Weights of a small transformer language model.
Architecture: RMSNorm before each block, rotary positions, no biases in attention or MLP, untied embeddings, normalized queries and keys, attention and MLP in parallel, capped logits.
Training: a variant of Muon for these matrices, 616M tokens, 4697 steps.
MLP neurons of a small language model. Each row is named by its layer, matrix (up: input weights) and neuron, and shows model dimensions 144-239. Each number is 128 + 24 x the weight over its row's rms, rounded and kept within 0 to 255.
Before each neuron's rows, "fires on" lists the tokens most often at its 100 highest values on Wikipedia text that the model never trained on. A number after a token or word is its count.

fires on: " and" 61, " or" 30, " by" 7
L3.up47 [145 107  73 105 149 169 143 151 125 107 108  97 112 121 108 120 138 113 120 125 154 169 147 126 123 121 107 117  84  83 148  93  96  87 112 140 103 149 153 135 137 112 137  97 110 150  85 160 114 134 166 112 106 139 123 131 107 155 116 117 154 140 109 115 129 112 146 126 141 124 120  86 142 157 111 167 117 161 152 115 152 143 138  98 159 172 149 138 170 125 118 154  88 148 122 120]

fires on: " re" 24, "-" 8, " was" 7, " Re" 6, " cl" 6, " by" 5
L11.up1059 [144 105  85 112 119 111 107 121 168 159  94 118 141 145 150 122  94 115 146 162 110  92  96 144 107 148  92 167 115 154 112 114 155 138 149 108  89 136 147  84 120 148 147 129 144 118 108 176 126 109  87  78 120 181 168 114 108  91 176 132 131 121 115 125 141 149 105 120  94 117 148 136 118 182 120  91 157 141 147 112  87 185 135 107 158 127 111 146 101 146 110 162 113  87 150 117]

fires on: "," 44, " and" 13, " for" 10, "ry" 5
L11.up519 [136  69 117 112 141 144 135 138 112 125  87 172 149 123 139  88 115 101 163 111 175 152 140 143 146 143 156 105 126 154 135 135 148  72 111 121 100 128 100 105 119 108 144 129 137 151 127 173 138 104 146 128 166  58 132  98 120 179 106 116 141 111 129 137 150 109 109 102 139 103 119  75 143 136  89 177 109 169 132 151 154 148 167 121 138 151 113 118 119 134 119 133 103 174 114 138]

fires on: "ot" 16, " ret" 11, " sup" 9, "iversary" 8, "z" 7, " Location" 4
L6.up868 [116 159 117 114 125 145 120 157  82 117  87 106 143 125 101 128  98  93 162  89 127 113 118 100 108 134 131 126 120 181 139 127  89 137 137 148 140 118 127 123 113 112 136 123 137 125 133 105 119 139 120  95 124  94 153 117 119 189  96 145 138 149 117 170 137 107 128 105 137 121 107 142 121 118 157 158 174 139 109 132  95 121 140  64 116 199  86 152 188 127 130 147 129 134 118 194]

fires on: " |" 45, "===" 7, "|" 4, " the" 4, ":" 4
L11.up796 [ 83 101 174 127 152 155 129 122 120 134 135 125 146 159 117 132 112 117  86  99 117 128 164 124  80  98 135 170 136 111 108 145 141 136 110 153 153 131 129 110  93 149 153 109 145 114 122 162 145 182  99 110 183 125  83 155  87 105 174 117 112 133 108 114 127  94 133 160 130 106  86 128 141 108 144 134 139 122 137 133 158 141 115 127 143 117 119 121 176  94 105 148 117 136 125 154]

fires on: " of" 38, "." 20, " |" 18, "=" 10
L8.up114 [149 147  81 112 160 123 116 134 122 125  85 128 167 119  91 133 147 140 118  89 124 130 132 146 126 124 151 117 159 118 149 121 138 123 135 133 127 131  99 113 124 102 138 112 135 110 123 145  97 161 111 133  88 165 102 149  81 127 118 124 144 147 134 107 138 155 134 148 126 114  99 102 149 146 115 139 137 188 122 143 117 144 134 140 151 103 132 153  97  84 150  96 145 128 123 148]

fires on: "\n\n" 43, " |\n\n" 32, ")\n\n" 12, ";\n\n" 5, " |" 4
L3.up163 [133 169 180 110 113 131  64 113 143 132 123 176 109 142 129 129  86 113 153 119 144 147 163 101 102  80 138 113 124 106 139 103 117 112 124 143 104 133 142 136 150 141 145 129 120 125  91 104 106 161 103 118 139 143  89 193  74 143 123  92 133 103 111 109 143 131 132  84 127 107 148 133 101 110  93 140 134 151 127 148 167 159  99 140 197  97 129 158 126 159 137 129 113 130 129 136]

fires on: " and" 43, "'s" 19, "'" 11, " or" 10, " &" 6, "ét" 5
L3.up258 [ 99  99 129 139 131 166 210 143 110  80  72  63 156 132 122 118 184 130 129 115 160 153  73 134 107 168 148 145 122  96 136 140 130 144 132 129 102 121 107 143 131 141 102 119 168 141 125 139 149 128 127  95 172 151 147 170 108 177 105  95  79  99 110 104 140 125 119 119 146 115 142 106 159 149 157 155 137 150 163  98 134 105 130 134 160 151 171 139 134 105 115 124 112 106 100 170]

fires on: " m" 26, "'" 23, " the" 11, " its" 8, " by" 8
L8.up1463 [116 110  91 129 131 113 105 155 187  64 125 135  92 134 107  93 169 131  96 133 167 103 103 132 107 107  98  95 110 119 115 101 145 134 154 127 105 134 101 118 139  76 137  86 174 116 132  98 117 104 175 157  85 126 152 129 119 149 135 115 166 131 151 153 129 119 131  92 142  65 183 115 136 113 150 164 110 141 130 128 153 125 113  84 172 168  98 136 153 151 112 110 107 127 122 137]

fires on: " over" 20, " res" 19, " for" 9, "up" 7, " des" 6, " up" 5
L3.up1145 [126 158  94 105  82 166  92 139 141 101 121 119  98 143 135 151 155 135 118 134 142 122 136 137  90  65 145 104 113 146 109 140 165 146 141 104 140 146 104 145  92 175 128 151  62 118 119 124 178 125 158 136 114 134 152 145  99 180 132 118 153 114 149 131 139 159 159 164 128 106 131 162 100 156 134 141 152 169  98 140 106 142 137 161  92 120 111 149 118 119 144  87 155 136 116 121]

fires on: ".\n" 32, "." 29, " November" 15, " |" 6, "\n" 5, " October" 4
L6.up620 [109 130 115 104 132 167 110 168  93  95 100 138 136 150 138 122 110 178 114  84 167 140 140 101 103 144 166 149  87 113 151 144 125 111  99 116 162 136 111 119 155 130 149 119 128 104 116 121 102 146 154 142 139 136 141 108  98 101 109 107 136  79 140 146 142 146 113 162 112  80 115 107 140  93  80 150 115 146 106 165 116  97  94  71 155 137  71 146  85  86 126 139 170 117 111 180]

fires on: "|" 36, "6" 14, "7" 13, "==" 12, "5" 6, "===" 5
L11.up249 [ 83  97 109  81 133 130 150  93 124 142 143 112 144 178 152 145 163 135 113 163 142 156 154 159  98 139 183 109 102  94 126 118 150 112 123 138 184 140 119 104  93 144 146 133 116 122 125 134  91 142 141 126 139 131 107 109 122 136 109 107 144  96  85  96 146 123 157 124 132 140 102 138 135  95 131  99 113  96  97 113 156 127  90 136 150 104 125 149 123 104 117 136 118 128 133 140]

fires on: " and" 43, "old" 11, "st" 8, "ost" 4, " or" 4
L6.up749 [170 137 127 118 120 138  95 116  72 120 134  52  97  78 110 121 137  98 123 127 171 152 160 106 133 117 146 157  90 161 131  94 116 108 135  86 120 139 145 126 166 113 164 114 105 134 128 145 140 126 127 121 122 128 116 135 130 187 117 126 150 148 143 155 126 116 103 135 158  87 118  85 147 121 107 105 108 162 114 119 109  93 131 146 108 169 102 131 176 127 123 149  98 140 120 113]